python train.py --num_hidden_layers=8 --hidden_size=448 --num_attention_heads=4 --num_key_value_heads=1 --head_dim=64 --intermediate_size=896 --vocab_size=4096 --hidden_act="gelu" --norm="layernorm" --norm_place="pre" --norm_eps=1e-06 --positions="rope" --rope_theta=10000.0 --rope_fraction=1.0 --qk_norm=true --attn_scale=0.125 --bias="none" --tie_word_embeddings=true --parallel_block=true --extras=["capped logits"] --init="uniform" --init_std_qkv=0.0477 --init_std_o=0.0 --init_std_up=0.0477 --init_std_down=0.0 --optimizer="muon" --learning_rate=0.0158 --beta1=0.95 --weight_decay=0.013 --lr_head=0.0063 --warmup_steps=89 --schedule="wsd" --decay_fraction=0.856 --decay_shape="linear" --final_lr_fraction=0.0 --batch_tokens=32768 --max_seq_len=2048 --doc_mask=true --train_tokens=137300000 --max_steps=4191 --dataset="wikipedia_en"
MLP neurons of a small language model. Each row is named by its layer, matrix (down: output weights) and neuron, and shows model dimensions 314-441. Each number is 128 + 24 x the weight over its row's rms, rounded and kept within 0 to 255. Numbers have three digits each.
A block is one neuron, or neurons of one layer that tend to fire together. After each block is what it responds to, as a language model described it from the Wikipedia text at the highest values.

L5.down482:122121118112092145149142113106130107109153118143117114128132119141148168139101106120110141088118124145131163136124119156073123160117115110130159138138116101178146156119094073145085136152158151129138126142090108093189126104123133136111082108154145141123120109141169137124101107096189135105144130122145130169179104123129120129100148129137103124189140126129125144176119087100120133114127
L5.down607:159162106144132159121146126124143121135138089120125085125166115105143184145111098133114102109102126116118101112134116133106146121138133134116112143139106128141137141117135150157181112104113099117086119152129123105161077151073155128109135112154089150150153106156129116145127125156105186119116144101148148112103114108108132133124107112153086153129146146146134146208087082138146104128136
L5.down873:161128149128105103151149113201112153095089103166152131082106121139146134119142122128162160186153127151097102146135131104106143192124089093121122184121150123094117176135099111151159127127124120164153139110143123122113129161138138120121101163116138148122089116089155077114143081130144171141145128124134162110139097081121100183120140125121067142110154142105135116098114139139137111109131
L5.down884:117089116097087128138159149156137121116126110128147079095141116139119151135104109132090113126112125105139152140107153143071177132162151122101111165128138152134099168149111163113132119104130147097132152137158148138080109132170133116144116148126146128113128135154151131088110151122124127085133132181119126165117113110129154168151100122133103085128149092137140125096127117115132134094108
Responds to: Short word-internal pieces, mostly a vowel "a", inside split names and technical words, e.g. Formul-a, Infr-a-order, Nag-a-o, Op-el.

L2.down245:114059108084073134142095073066127115141120123096167102146104152112144160111160123152124104097110164127145123141127163099156132147201125136164141150104147152146121096100118165112137114124081121165117150113088167119123115140113140086089138102137138145144103113134100136120134143132117109148125135134128138091141141139104145094152118154085160160124087106132082097117131096131118120127163
L2.down426:170112115135140115124147127119155154160133148111092080104149119132100113157132099102135124072078160102135126188171100132163121102133104080120132159139125053112168149127084139205153125111155113086131145146124144131148106114138132152106150135139125123131116119131108114156121148146101120113130128115115116128144098133106103118126182165138166144130128138116159117112127107113136103133144
L2.down501:122117137144136166169113081175117126112155140087148148138149119129123175122184131150134189113156172147115128092120121129111141132123132129089131127109140118158143124167177129157094115104123108121139126141099112112143147091114105151128126189119106119086114166179114117124098172155103133122115116129137137092142132087112097119145145161082147146125132134107153158130108146137176120156112
L2.down533:132138111080126131155107106126127091126145137159122109120124118130095135135152073163134146089151101133122118137136134110102141183143125143085129145148102150144157145116155146135125140135069120129102162135110154128150107127096172171110101123114186105126112103116097161116132132095163108122143126186128112148143136096136178153129093171122140183108166150142128149130163106167168148135113
L2.down671:125125141137146121140146125129148145117163126106137101126146134126136123086127145145114125118143129172144184150130123117072131145161152102137183082102129148096133132098107161129153097149085066160078135132114093132142140125125153165147130135099110133102130112152129111109164126153109106109142137111131104120125115140130127157143161130123149176168090131106085120130103134115140093167153
L2.down815:114134134152151142130125127137138132122123150134088131116136117124103130123128119150066096102121095129124103129143114117119102134139184123172127099123087120136127094127126107125142152148112101115104133102103157110120147117139145082106114096095123156115114116108116150134161143120118147091140185150110114155145096161113165145138151106112129109168139156110127155166162123134127121156154
L2.down825:145107147166115102117170128156125154088185128109167117139122143086154108102117123123131155118178117135137125111119132152133094139130138143102154129110115140106104142143110074170117072132094140152129118101106158123139124139126130111185128154151119149152135136155151118138102125133136089112160129104112139117083143172122133127085167176109125128121110123150098117086103135103147141109128
L2.down833:131100171125126118136100116118109159098150095126136161151077074101079137122130114148139113105144109128132154129146116150090134152111114155127120129132123101140156134171075122136103124119124140109108142132092128111145118171113153135127137110122144104121130124127079177133113111153138138100108105127131085156143128153099164128149183117158118132108129102163095175113091111142133177134175
Responds to: Word-internal fragments like v, on, ev inside split words and names (Ivory, Harvey, Toronto, Testimony); also infobox line-start dashes and == headings.

L2.down19:097154175092151134133155139160110141134137128136149100122117164116164138129134129153136146153129113126128135099100085105169091140149154190155096116086118129147139136125099105179084089133104099079131140139103105097169122124120148110170125133133117181139186108102178139115151106146133159140093122144110116078119166139143110106097104160123098134099101122060134156168119088139165163116122
L2.down63:160149172102141088141166116131140155163113131139136111078127115100120155092089161128172138107125098146176112104156146160111126128153120128126132166125126118096088157142117106132107125107093118126107100127144134108133088088183107142145105123093129122097181156122171135084154102113068188134127190117156121106131110114157105150125148153102087144084134084166141078118141124142168181118151
L2.down392:145132130119118125121126162157119113148149148136158086117140138088158151139131163174112145118134112126116125168137099131163184132089157163131087148137114129102101132116092158129129134167112098150132128097128132097135181145130088115123148154104130154114140128148089149140127118135100140139118166115152136104138117166129147082069111168161101186173083110113119143122094074138127153101114
L2.down622:109072098117147152110118140127138111132138102134148138121141145129163119109120099202169155132127125113139105133147128125118115167160125159090126142098111157144119151085128118079112118120111166122128101128081143132117146108120150152130118162159110143137092142151152114121103139151120131130120148128134111125113114144130133149129113177108137125115110107105099154155118117121099105122159
L2.down731:074165127171131154136076162152125075166099181110149131115155166121165161154132135102155161105164104114117140081146124160150128137126141127139103127148148085125141167131123135140096113106118104115143139074079127104121140129128132160142093113113095158111199142142158077109144110125121141124137124185121084086144110118138077099155132120106127115112120148135184116156150145120130088115132
L2.down780:130127070146111114156176115115119092136114159114145175113158135101120121119144147156105087128142130137157137128117140150111126158078123142149148141119172107096136149124128105180123087146103127123097146125123141117075065096093196111115154125115117120134154136140149110146081095095151118160115086150134120106124201169138125137094103152119104190126082132129103096164059110106137091115169
L2.down801:167131138121123109151126174110136156143153152126161135155174110131126127091124100151119145089133082170108136113106117133117120134109122093145090120106074138108109143152125129159145107121101091086163144121105132130133104118135136141081140064118147104189162145118152143086096141108136117133101128155134119182151090168100110155110108137077126101099155115106113133130119121088146130095178
L2.down863:107138081096127099150148139140135165168151076112116171117149156122125159129091138114123115114143161107143121155097145164128127107131111150152119103143094075119159081112128088181131138147129136118133133160123107137120125076100124133143110128164173096090107119101095132161133154162119113105164121133142138124129160144103096152174149106137115155089076099132119130122127156138135075155079
Responds to: Word-internal pieces, mainly "ow" and "us", mid-word in common and foreign names: kn-ow-ledge, Małach-ow-ski, cens-us, Linnae-us.

L3.down378:104120142123164079120088149150132107116122150056147122133158108104117137106141129107089121149147109089132093142146118164108080143136162120166129139108066138159111108113087174165112153104121120141087142142153146192110163127141112120132108119121124116141143132135081097133103105114089095129135168124112093121128097139133122137107132111105106175129116129139095131136129137137142159137123
L3.down710:090103136137168093113140157072138129122132138099130107128100138102090137091117127101140116115152085147159149125118129136104090105096147109109084154097155156110113139046178129116146131140106125115138183120150157161122120127140070153135167117095168098176118140116145095089127141141117130098137091178099140118135087107130094120127127089107079156130139121144106123100141152110138124122145
Responds to: Short fragments right after a word's opening letter or two, mostly in names and nouns, e.g. Cowboys (ow), Coventry (ov), cameras (am).

L5.down56:104102118139122176130084142124109123107084096092090170155139146106144065126148097157162173152094137076114138123107076095136145139148132119123080130143103138072097152146124170114141098103129144095134132117150129138120141126137147110141140110106139127141098143088131102112115110132150127097122115109136151107102094107089147150161154121113115148144099162061097145167114107132150146138137
L5.down512:102143117163129125179111125108080103135143110138101125161163135155174106136125119098114127120172138118092106152115124120134106165105082147071100141123099144144127102119117127117094081160104180155108134115156124109155096110137122184086113124090134141135117164061118149125151143091122138136158134105101140101090105178150138130159107108138135132121140129087123131120167134135130111125122
L5.down535:128151141124173130122114138104147133097085126130090163140153127148125115149125141124156217119113118146107121114125118055121122104156090120084131148182136118158139116168180125124065137121088139158141157134102100109120120155112085132112125138117150153134131172081139127163162135093123104096154134117137073115149121151116140151109133119128114107079141136182109088121121130179086099130133
L5.down791:126091093157111115145146101127111110123109128180150127158138126110123098094136106124108180100160057118109129120123102140127148147132108166097121099138134144104137106105119137162101087110094141143158167083115152125167085094091121143113134105138125140149116136070147112146149142130141130118156094129124136119119072181101132115141103158092126129104125107100150134062147168155123098107142
Responds to: Subject pronouns or nouns ending a clause's subject just before its verb, e.g. it (melted), she (knew), they (attacked), the building (was).

L3.down436:179178148152108090108126160129069116127129096132116127108100123178113121127152126136116111143087127129186095102148128090098129173122110147142093123109126130111105166143124098167091140134116124145141121126138145152101131165089161126111155128172091138136125096132138125114114126132151139138186125134118111134120159110114131142151106154132128140166136144183163112193112135123124098145106
L3.down772:131101139100135125140160149169116157110106145095121116138140133112171167197172106073106094154148118133082145110141121106140118183157140106138120114147174094130178154120099147107109144138141060119103098137115129147118139128090152119141110085100117150153124082186113097115129075138107125137141078132123112149123159118129130130136130125096119120112139158184110104167138126133179118108080
Responds to: Final "a" or "-a" syllable pieces ending split words, mostly foreign names and places, such as Chib-a, Haif-a, Kenyatt-a, plus "invol-" pieces.

L5.down59:112159100175111125129119153133102114126110104140097119096128129160115106111119118108150135124103116118134159119158147146121121111117182115099137123116108107131156143116140120150181176118114135123131135100155146097089122117119127109131120115122151127151127139093092150088105146107125132120128162133112128137159137126127112136148159112089117088152123112149089101169102121142140132141117
L5.down87:123126140124111087117120131154154168113109105166134142164151113164151102106151105097102110117124136098140138102137115095114143141166190113145141196121121093109159114152116161134148132120129110130128124130151095156157150128150128130113130162106166133123130125109108095132111129124144129159132155135121141157110128167169090147104130107133158133113150166104128180144116128124116106150154
L5.down300:130120099111084111146109127163158154144116103122126160167105164120090099132117159134133123096136151172125141152140129144099164146138187136172150087152166146129131146156163160136145137114138096088102137114157116150155111149153136117142108134116106176119120111114156107114110133132105134061109156137137105134097162084080193177122117154144125065160133063135121141130109103106130111149153
L5.down682:149187158173115121083132152134085126128146132153122143111140104122119102104117109117105050132112099104143130130129151115157075082134112118158115120124154091152125114114141122086086114115160167092112137117133159153139125136111176158099154148113148151164158141139101115125118120076133113130133073125121105105096133159101140154138166100110142115126125119141160105112131120134115189139169
Responds to: Final tokens of numeric table cells just before a pipe or parenthesis, such as last decimal digits, closing brackets and units; weaker on mid-word fragments in prose.

L3.down201:132107087167140125119112146123128106137141142135142120143121142093128107133138176109139106198138168116113154122102111141110143129091152155116142106145136087139113098174160147151139117119095103128091110098111120113106102171175116110199144116108117149137155092124064104081122121144150137097131114129136127141086128113089149107090128150138148120155085106121091149134120115142135136159103
L3.down280:123123132118151113127128115157127135142115129104163149111102100188079149139129121112147179138145146153191158130142111148125106176108087138107146124145094132115139132155144147125155125155112144152126071122131079127118125150085187130149110137102109123108162157113153120117099151128100134132144130103120138118112110154144147173085131145092160189121089087129150126115100128117148161142138
Responds to: Fires on the article "a"/"an" before a noun phrase in narrative prose (a 16-point loss, a successor), and on the closing "=" of article-title headings.

L2.down0:137146145107115156167155146138109178115140075101112140137140119140124135137150121132107122152121097102141145170150141144130143134095131095105118160163166142135124192114066151156112119089173162109106141116138086115098120135073162136109105132134112170155153144105172146082122147148134149147140138115102139128146151179154122135140143145090110105132148136137120115124143154148096147113129
L2.down44:108143128122136137122202112114127126129130110188149149141187151157115144138117167155136112118138092126083118155106144115108098102136143173173151137151121140114139118161121107111151118138136102115131128151105159117153089117086162136095128109091128106158115144139138133157091123087113145113128124096153162129160132123133115118133116117103147137103122125121155150096100136097141080156108
L2.down271:109141153117170164121149123172119170102140100157115143125139148136120160097100118113146120160119132120124105189151168108143106157138139130114112093121194135135127124129143118118111147129122107163124124154106068135122121148124082122117177115163159162137134145101129114122111135140125129096150144170130115156079105137134119171138141106098080045133115121131104152150151126141079088153133
L2.down382:106126131092122088162166150116115143126099135164101128128157140125122179190168127126142075117125149105098122157107114100175124169138116096125124151121138120129140183118128135087070102134134114132105117111109160142103111087139142129120159142121113135122164119110127102109094157173102115149143135138077134143102098178115119153138133101102114135117084115127119165141133105118124146105125
L2.down457:144146142130129126137127150127134149088145113135121150104157160105090110112113093091171123139159098099149154172130088140131132141121140089109150142096124106172118140142127175112100131138100146090148138117127131145172103143126116115133137119144134147133115122130138124146067096164111190120109160161128134146155142139135112094137112139119108135145118106130130120174159135115130092116123
L2.down479:134136132138113164102112135161118145138156097087106126173090099142128137149134173124144117222093145114093136107099124103151110141140137125120163130099177105129105123132119108162091140161101137122125149153137147126169135153118108138139129124151130156129164141069150143094118133136142150118146134124085102121098123143072123135137183096103118145135144128168154126152159152141120127122109
L2.down558:159141113129168139169114115110122133138145070117171136170156114134102094105144147096123132152125175122093173145096130122150147165157163110115098136120116058154137129127131112158174127087132162103110127112048138186104138123114096143098108179178123135177125088103128104141124111114148147127139180182123146129154165088111093102116104109134115135143137109138090094136157139153126107100085
L2.down845:110117129110121115126149119121111113112131106155093170124101134161137117155135156090131144148142112076103102127119196129131119083136091085115161132139101082164134121143101171141110096123132119115111139139125121115147095124160138142151114139096115108152140089115105067128101138136130138139120134121126136135118081169127145136136143152145117096159132134148123108139159136125109153133111
Responds to: The letter "a" as a word-piece inside or at the end of proper names and foreign words, such as Mérid-a, Botsw-ana, Raph-a-el, Ca-en.

L5.down12:140138124095116158082135139109125142173161127094114135104144119142139101160139130098153075152130110094109151104116166106094159123094157119154109127150125084116135092118172150131120141133119143088122095158100153140115138128124086115111129108131158129131105117165147131109123091160166128141096144173077158130130104119098137138150132085122161172127141105147117105108145109089120112136136
L5.down69:127129133109123127142111121141139145196133118143126123096095139135128161129113116099131152150132132129126136116087108128103144110156134090097078102154125162084127138070153206120164169139175155147146153132133128111077112129142201133110112122129122131115117165141163137156132149197155135122126106139109120141129170176110106137114126094081145145203146159113116163120142112148135119095188
L5.down320:144127117152149120122165127153082104140136150084119158128102098179148121107111112176129119120120106095112132109086100121133097080142106130100112122151121118149099160173138138152133146127130101128110117107104144185107117102088187174097138112137144151102121178101127146128163114096135123135133141153113079121135163144120095180145111120150147118101127116147126161141192110140115117125109
L5.down357:122113151111091113123108159141148101111162130100161126078145095117128102152086086113134112106101148106118129158132131114144136144147157176126091157106138111090134128169120155100129145116121113115163141123138113116128092112096127144157106070133127102122117136123134141110126144117118154093106110146096126128154143132136116101126087105183132144121107128174105108139123074186102160151092
Responds to: Mainly the first digit of a multi-digit number, especially 1, in tables, coordinates, prices and dates (R$1.134.000, 120°31′, 1174); weaker on mid-word fragments such as ru, oun, str.

L2.down148:139104132135133111136141103137121144154139111093133170117131157120102116167090071116108104082129126127114124114135149164142132115115111126118115118091130127117108154122142156174125113161143108106149162175117109099151102155134128134138092114149082156106189092133129133094142120144070097179129129103117114121089112196122159146159122075132146098126146151153131126093108124098112082166130
L2.down152:082142149125130138111109132163132117127134134136153136134118131105132091195086127102101139159125144118100126180118106126124174126114114161107107069113077123118119178118116172122150135168134141098103150106086101111153132129140133140095123172108084148129134085136134165087143108123108093129109077124110118137124124096118119157086173148118130145132121114174101148106129092151142145129077
L2.down327:140153110148149149099105141171121116146108116067130133184135184149116135135139130140111123147112099132158116092132152110147106120124107125164172165130129112157165096072140109113086139148138136131138113134112141141098108125098103100131121135114099160110114158132111097122101139106160110107127143144111129161103137107150144156161112145189156114128168116092119116157116158109128127085131
L2.down495:125151109127113161128120137117164114116139145137062138126117112111128147091110136046157153167129179111138126125129161098142097131162103124099091126103152106120175118131110152132112077125119138126139127105156110149124124100105142151123134114151125158136135141104115103126141132121149153122088101131119138117147157134118158141127099060105128141138100126128081110094161121128105153134165
L2.down571:128138132110129159134115191129159150103111122094115163146093105149155157159147082098138141154096161120144061137175122086134115123101140154107137132133140149088091118133140148110073082104140140104128132140147114142112103163140097136142102133134121161120186131131128126106137127132116149119099157083133116100170151133159079155133090146115111133132105134096122119110116086123139118151169
L2.down575:116140163130138098138109116112132118119176116152128124164133143075124127107135122130149118135133152133138107124091155150106149105100151093140076158121124070147133131116104102119156149093158142090153098176089122121128142156114123124093145165157129113136107130137103124131084123143094101128129145111117128118146117121112152119149155174149186060158181112101084103130126134157139129127149
L2.down624:172190110132124113132141092157099136101110118098107116110136134137141140139110113107128181129183149130140133182135140085150108094081088107145129111136080113099151152132145139108115118105140100111099114120130129165108172081161162126115133125099101146112126175120155134139087140144095150101112094138095114144133105088116118162134146128135115198114079137123086179128127151082139145121095
L2.down676:129150149147131149118123101137128144143156101135127110100105132090127148127154151146110143170111157120147092099119122129114121102145121132135109150133188069164166129110126128104146121133144121098134120129144108123131154165123106105144187117168106133151154111142106093144138136112139113099157100105073159132107139152107103076121107128164130121142164152106121135087113120152141126120152
Responds to: Closing parentheses ending an acronym, date range or unit, such as (NACA), (ScD), 1779 – 1850); also percent signs after numbers and its before a noun.

L5.down5:126106146185094119077169129112128100090114110122164154148107113120080087115163116138075099148109160128120162127085148146116151137112139177112148175093080112106106127137146145119152139105099134188138120137141135134126103123140058146133141124087130118116130122145102133091109153151149125117075141122120116152115141119152108151144126109158101121145146130107137130094144120187144134090121
L5.down287:109088141135143137138159159113111136091125131120139130156091172112109122123123174084106101118113141106175110125140111060125161126139114166141124167140135132155127113184146116120158097146100113084155121121121093081140115133149116161136166152142121106123144150127139127136130146139153115090105132150111091132134088139141115130143126122155136139094092125150147128103115147140105194112111
L5.down597:156122141122088085140146152122159150116153137132149118154128126108130150118160162141132124124134142140123118146137094095133126168137131146094174149154118129129136133135128195168132117156157113151112126093125087124104104114132126132111095111120099125138143136167119117099143080094138137142176102149089118108142117091116099108138103148166125093100131114147113139112149155124098121112094
L5.down711:137109167142128151095164078135145161104093145161131101118122136118166109074116148075154232105219060157134120173138094096122117103131149104092145128126135161122118095156162130149123175143122120160157103121126103101130135111142103097134149116105118117140148078127175121162108119136124092110136137117150108137098138144146125126109104093094136145111093127138113164118146095139113111108138
Responds to: Articles, prepositions and number pieces just before a contest, title or season name in sports and awards results text, e.g. "win the", "edition of", "202"; some word-piece "um" too.

L2.down51:125181125125123142151177102147158100087179079165140174149147149128126091107094115162114087115137136116124100089122140139127095149118093143140098119125175119155112111116145112120095115115141125141100157143124145154151142160089121128132090154133123128087115150176080105140115127090147133154115085158132105152133088163129146120170153114127136124105151159142099108102137131083138176087127
L2.down202:140146154152079160144116127123138128169176126110129137122131127137138166148101139133128141123128111130160111146124111106148175132111142124138113129156109185113123131075112119144121127128138124081116098119136163085114093147092121163118135160099141171150075123106128124132127120140126122080154177108116124079148122121129128120114094104132143125131120165115167112091099119100144120155133
L2.down471:070095110128118111184101114105100126159091125134125108128109142167145158184157153158082142099104098116090124160144156129096131126098124141123115164122144121128179149125145128146079124145146112123130165137128121127141120092117118140129121145186120124132119130130150083126104130132152144098144138118143142127114133117077157090176113105134119155104127138163153080156105132099118099097135
L2.down490:132158164094134139115105146122123103159173067145123120153114136113142145130113189117101166145131113130155137138147161141138128121093117149111133180107127088145136113113090125109112175090113138111073135118081115118130133164097158177117144157128088165106121079133130129141150139138150137151124143139165117099130179097135133120127111109137117149116145100150094087131142092108112133108107
L2.down525:148249151140119135106138156122126158139145131129086123122163125150141143158130139162136126106120131125142122124153155110124160129160096094101107167119112143164148159121132142154164112101152128103145154107123144154132180169076102109123101157154120100109140167140126116148088122127127132088072149113111136057132153117126139116112141097121135154173109125157148114109131140133077149139168
L2.down669:094150153144150131128132090118104117142152107135151114169144161093144114140092102138141158109131150121095179153084089105133131112149163104102139139156083145155147089138132104150111132091155154144117135107130116081109108107121162155128090075163139123173165106138134149132146124124079138123167151152143209094160113108158143088146134105122145174172161167098124171128122130123134156143126
L2.down750:140138118175088161096112133188138141135086133125165118147079113145146178151137107090133181142149174126155109133124128121114105121135141137110143139102158123111166094100167097142101058117104114115114114135116120129123119153169102164131163147131106104158108140149172130162098143114120142112157142146121154102146144106110156150130121144121159131105150132112084147136109148157149126099112
L2.down872:094135094146163117130127102109108120125117104115137136144168147148132131134137150151092136127142150158149121138140123111177122124163107106102123143098135095153103129132125106127147133147138165146142180142134133125153140078120124158107101131199121145128154134133110150111156121099149127151173132147160125168103176143159136137155120144161149130135137137155159121095134122107129095152116
Responds to: Forms of make (made, make) and auxiliary or main have/has/had, mostly mid-sentence before been or an object, such as have been made, has been found, made up of.

L3.down575:151124149136144155140130083127132134142145079132170140120116117111147144134121124170127110160127119070128117170092060131103158134139131184143124139136122117162117155148094124134078129122121131099136094099173126064099114101086114115090106119102105135099144133133145141107136124127118113156105141136138166095151115084089154147153134098077117121145142128092124099145143147121110118127108
L3.down620:116144119137167076138143140097125104102133100170128075112124116128120157143150107117153099145119090141144104137114133107133137112122146087121155162120131142113151135148120062121121117108152128107117105140166118115139148126115072081137126128166154140081121128142125130120131112130097139116166110135101147132122108127115151102113119101152145110132119105088154157080130109161113125122103
Responds to: Mostly the opening == of a section heading after a blank line (==Plot==, == History ==, ==Cast==), plus scattered mid-word pieces and "an".

L3.down105:126102133084138114175129131117149130110130158109086138112143116086139165162111126121094110103121166127152114108105107126099084109184125092166134137142082144168111128108149135133133132145095143151132141132154145124141125138121107151100161125105115163105132095127147091159105162133134121168107122115141119108137120149138152151162137159149142122140129122083143167148130109175133106165157
L3.down138:096119124174122060109172124155136142145165143102126078116152124115136137086094102144158088075143098111096131135151131130170134073128123102133105150110128104104141141167095130139143146124157146093117093164103115167154136155097140111110121125133119160149117151139135143102125133157122118077092146136112130128105116161107143148104147152136110115141110122145124127130124092155133101116148
Responds to: Word-internal pieces, often "in", "on", "un", "ard", right after an opening letter or consonant cluster, as in P-in-hoe, pr-in-t, p-un-ch.

L2.down62:145100151091115109138167143140113089115144097110140131139129139167133126158169140097149126114149138122098116138163168147125142107119099155125115196149155164116140102121130141147137115098098123078139109144149146147097098110167133113127152142147121117104168161184094110128138118077111152144111115080125149084117141110118155116097098180113124152084151136165127083121119138156143093175172
L2.down101:125163115111127141113094119121146118087117162179139171131084147135144141090131123146099087133121136146111134119111154112161129122105105117134134162085109119153171171138152111130099138152132120116138140110113136138151123106134152098100144113115145119111153107076158126095108134135103146079098144154177151148167111120148138134089125158112122113139140136147167179122099140085153103124150
L2.down126:120157109064112130152148119118144129088118162122133105099138142143126110086113168163130071186152148128106158140116142111146128118124069104145127134119133134125122146089146105149128117145110105110097118114125147143134111122179113127091139150088128167161115133184109076160124144145118127109105082101167119162104119152141121134187119161069135122156110080135132108152141116119121057169145
L2.down394:144156124147085117205121115125140171133133133139105146122120122127105152114134140120129142116116150106128152111124131176142089118116134139114114134098109114136141134117075171094077141134064110124139124129161124156088104132142144113085107106105141119091104139116142150146136134106138145119150135131124107109090161121121141062083116105112130119107151098140133155129123133093176154113123
L2.down448:075125092170137066094141149128127165125126098103157139075141136119125116173145147091176157073150122125131133115094103156126169107132172118123149112098116118176133160118161123142105141152151130150116134102111129136152115142120156131112155109108122129127103156099139160132079095130174130094117124108118159129148134128133111156102120143133115096131114123126149114150134133141140133119127
L2.down553:137129151125137131085142136104133099164161101150117122140140117090133114071136159124154101121091151103102164112119095119120132111178133095122129132107092166115141095153118147093147205125132135120120117115178117108135118159129097147132109137128122156100138132142115124144122134132095125134115101094143166108136111137104112112119082153107151179145135139072127112125139114092113123113092
L2.down613:124149137156126116113124108139105166121124094078114138139129144154122104147159128157093127182116075103155123136114137160168070087124167178125135108124157141149099173135114133109124113089159126134117121120150092158116109114077164136124087103119167110179114165183125122148106155159134154145152157119118088143129107110140116106138138072072082141140153123137109108108115132114115138113152
L2.down736:089108125108133104141118130149134140126119106109162091127115142160155163124125097135104120132119137140130139128137161123163182143132078137128127099137114151145119139116122131159148107133113133095151136165114123150117095130146143149105107104107120102135108092128140146124124132139153096105114167158157151093128114081131128185142116135103140078123131110097123134149106124123129130118110
Responds to: Opening pieces of longer words, mostly pro- (progress, process, proposal), plus == section-heading markers and auxiliaries has/had before a participle.

L5.down201:122091145143096083124144143170133135121116121102084112108143109167169094138087125099097133125125142134137182117108154100135116138101123134115124101158118139127139119128161106158124124122166137140158149117127141105135103127067190147145116163157117122143098146129163153116120130138096127099133147164139147147137167153113107161113100167146135138132163133105121140113126117153144177143153
L5.down204:122130122066139113075123087141135097138168150123132132115120084150128140130131130139105129104137162140110098139171115098182163124112128130082159149127133122164143083136117123126113167176112136144154132135127136125154135151098135118147096111147111139177073128179108122135093157139130120153144124091121123131122124110146100114135122092161068152172089129149090118149098141105123119149102
L5.down681:143151101124109090092181152108100127167141117155100121095141129107129144083094116118130109158097113129112157129176133128122126131154155126144141136171185126108133141099126134146116124104163139135101137107124081122128188136119135161129122122115100134115112128186121137137136126153115113119157084141093142106155069086115150109144096146096143128101119128139108116134129124191148157112147
L5.down736:081110164116129117125116139118099150152141113109140132105112131149119110178156108155121127137122091109113153102091137167151140135115131128105094116124142106138152128123169128122123133150133087113167167147111138108083142125084141120152131138121132172116123124128126164123125105126138139117118126042127117130164111111160137104077070091151121099145115116169087125123195113175101110126139
Responds to: First word-piece of a longer word split into pieces, often prefix-like, such as pre (premiere, prefer), inter (interrogates, interest), tr (trustees), Co, Col.

L3.down725:135142126116080123134176099110091123125125101122106088129127134175167192130151138110128071106093142130124111136097135090091106078162141100134156126122150164135133083127103147164134131102100136115132152165130194105141162102117164107138140127099127142117143175139146122103079103132135120098112127122144135144137106135107084088117109128141164157086115104095134093085144142154164109139102
L3.down821:095095095153108091112157107132130128136157118113121130150110122077155141102129115148108103132128111088141134179140111092110121147094100147164164113150171115133128120108150122132151028135120106097117157121112143128109162142116136116063166140144144183119144107090112090128159137167112118130101187113147118092101162053110159118148145132154153128137137120130155103109170184127103111099128
Responds to: Mainly the seconds mark ″ in longitude coordinates just before W/E; also auxiliary has/had/have and "there" before a verb (has been, there was).

L2.down20:147170081119143099117116129110149157130129135128147146129095121155129131101128119120061144148142128153164120103138135126135156115107165163125113142092095144184161114155111142122126123109119170093189085153134135177145107098111170116188142152118165153103143133119168151152101128141130140166159122111129168121085139130112135130126121163109171122152103126098116130097073040139137132133123
L2.down70:137131181148120123159157176121140162126096130156152165141119101122119109143162188165107110140127092112091149074071115126105133137163151114122184127096119116128144110157109102087159093145162123104131166083153107132119141093143118131091158121136122126122145099091116159104129123135097106128130144158119074127146117130131159128157080150133155117099103157103117146104150116139169132103139
L2.down80:195121122140136116143130130140161135091159157144101109108126092127142092155124152107177099178122108099120146078123094097115126160119147125143151102150141143165155099123114120176119172145143096111109154130140131130117150116104136150126092147133152118071139129089122184149106103136107114136114139132096135142126129128129148141145146149120120172095105145123130151081149137123128128121146
L2.down203:118130123141153117163134115154136075096112103147165117120106104131131153099084135111177171160141143102098114158095123154133163151118107169103122132101169133123099119122091068149150135130133141119143158123088148116161127103161111110137108137107178139130146119127111118144151110128099124112096166108154142126124103114138081121123129104058095130153121143135126160110090184089141155126128
L2.down272:108120176122122131123120143123128154108144111110137162137133156110115177100139159129125153130137144157125142120114109136119111129168137139163073118104130103155152131117125130137108114105144109140100102127132133110152190139113111143137139087163124121113127133153096147138123106107092132150153158189121123100106130126128060083115148119100135111141131113139114055151145139115148119086170
L2.down406:140134122158127135099114126131130109116129137100144135093143135127121169183086154092177173177159122161099117145098125144111086155186109130129145137114144117139131165131138123085120135112149124141118054124103132120104142136140106106101124138145111095192152110116119110123133135159093133154122143096141161093148119095111121110137163119125136136117139147140134152141122167106117145129152
L2.down690:111153154093088113133145141123105122134118138132099102120065122081133131145120177115114124157068096145079147104128151132117184100148123162101120086118162165126128127153111140162144141079120115127115126124116149128112103127110086124145109151152133102133155136113102086143124102123123142135144128141154137130135174133098131111164132177180131104110133119123148125106058123127128089154129
L2.down763:147117121119099140128140127159108126079124113072112152148105149126108141126092131132135165145154149134126108113156138082121129146148144106099096136131122133110112173110146113123146146127149155107121139150094122140137125159102130114134117184128130195124154161118139107084106168094114105104137182127079158113140144126168069128149107147084131120145135150163126142104103133128143102138133
Responds to: Mostly the closing = of a new article's title line (= Temple Owls =), plus scattered mid-word pieces like m in Palmas and simple.

L3.down569:121137114190151153107115072124139085148141133142182117134121163126142126149118122129117129150175132144131111137115117098155134101162160186135117122148151128158144162139178158116096122137121132097130116147121091133134137122140176109127148099100135096130114158101155180107160081149083099138132109147102144092099160129133133041153157149148151104126152145127103097148148126147124133131099
L3.down815:077152110159151125142142145101110118127050138119102117102108143134133158127120130177106108152128126141133139086142106108120132119165142122097115132145144119102134122110203118170091145180129160119124142151155130125081117130129107154141143141156095108136135110146114108143128108149135150143115104111131143123125147125125123120167157113120142076146117155093140097106140114126110132109054
Responds to: Closing parentheses ending short bracketed asides such as acronyms, actor names, team codes or records, e.g. (NASA), (Jessica Alba), (WAL), (5–6).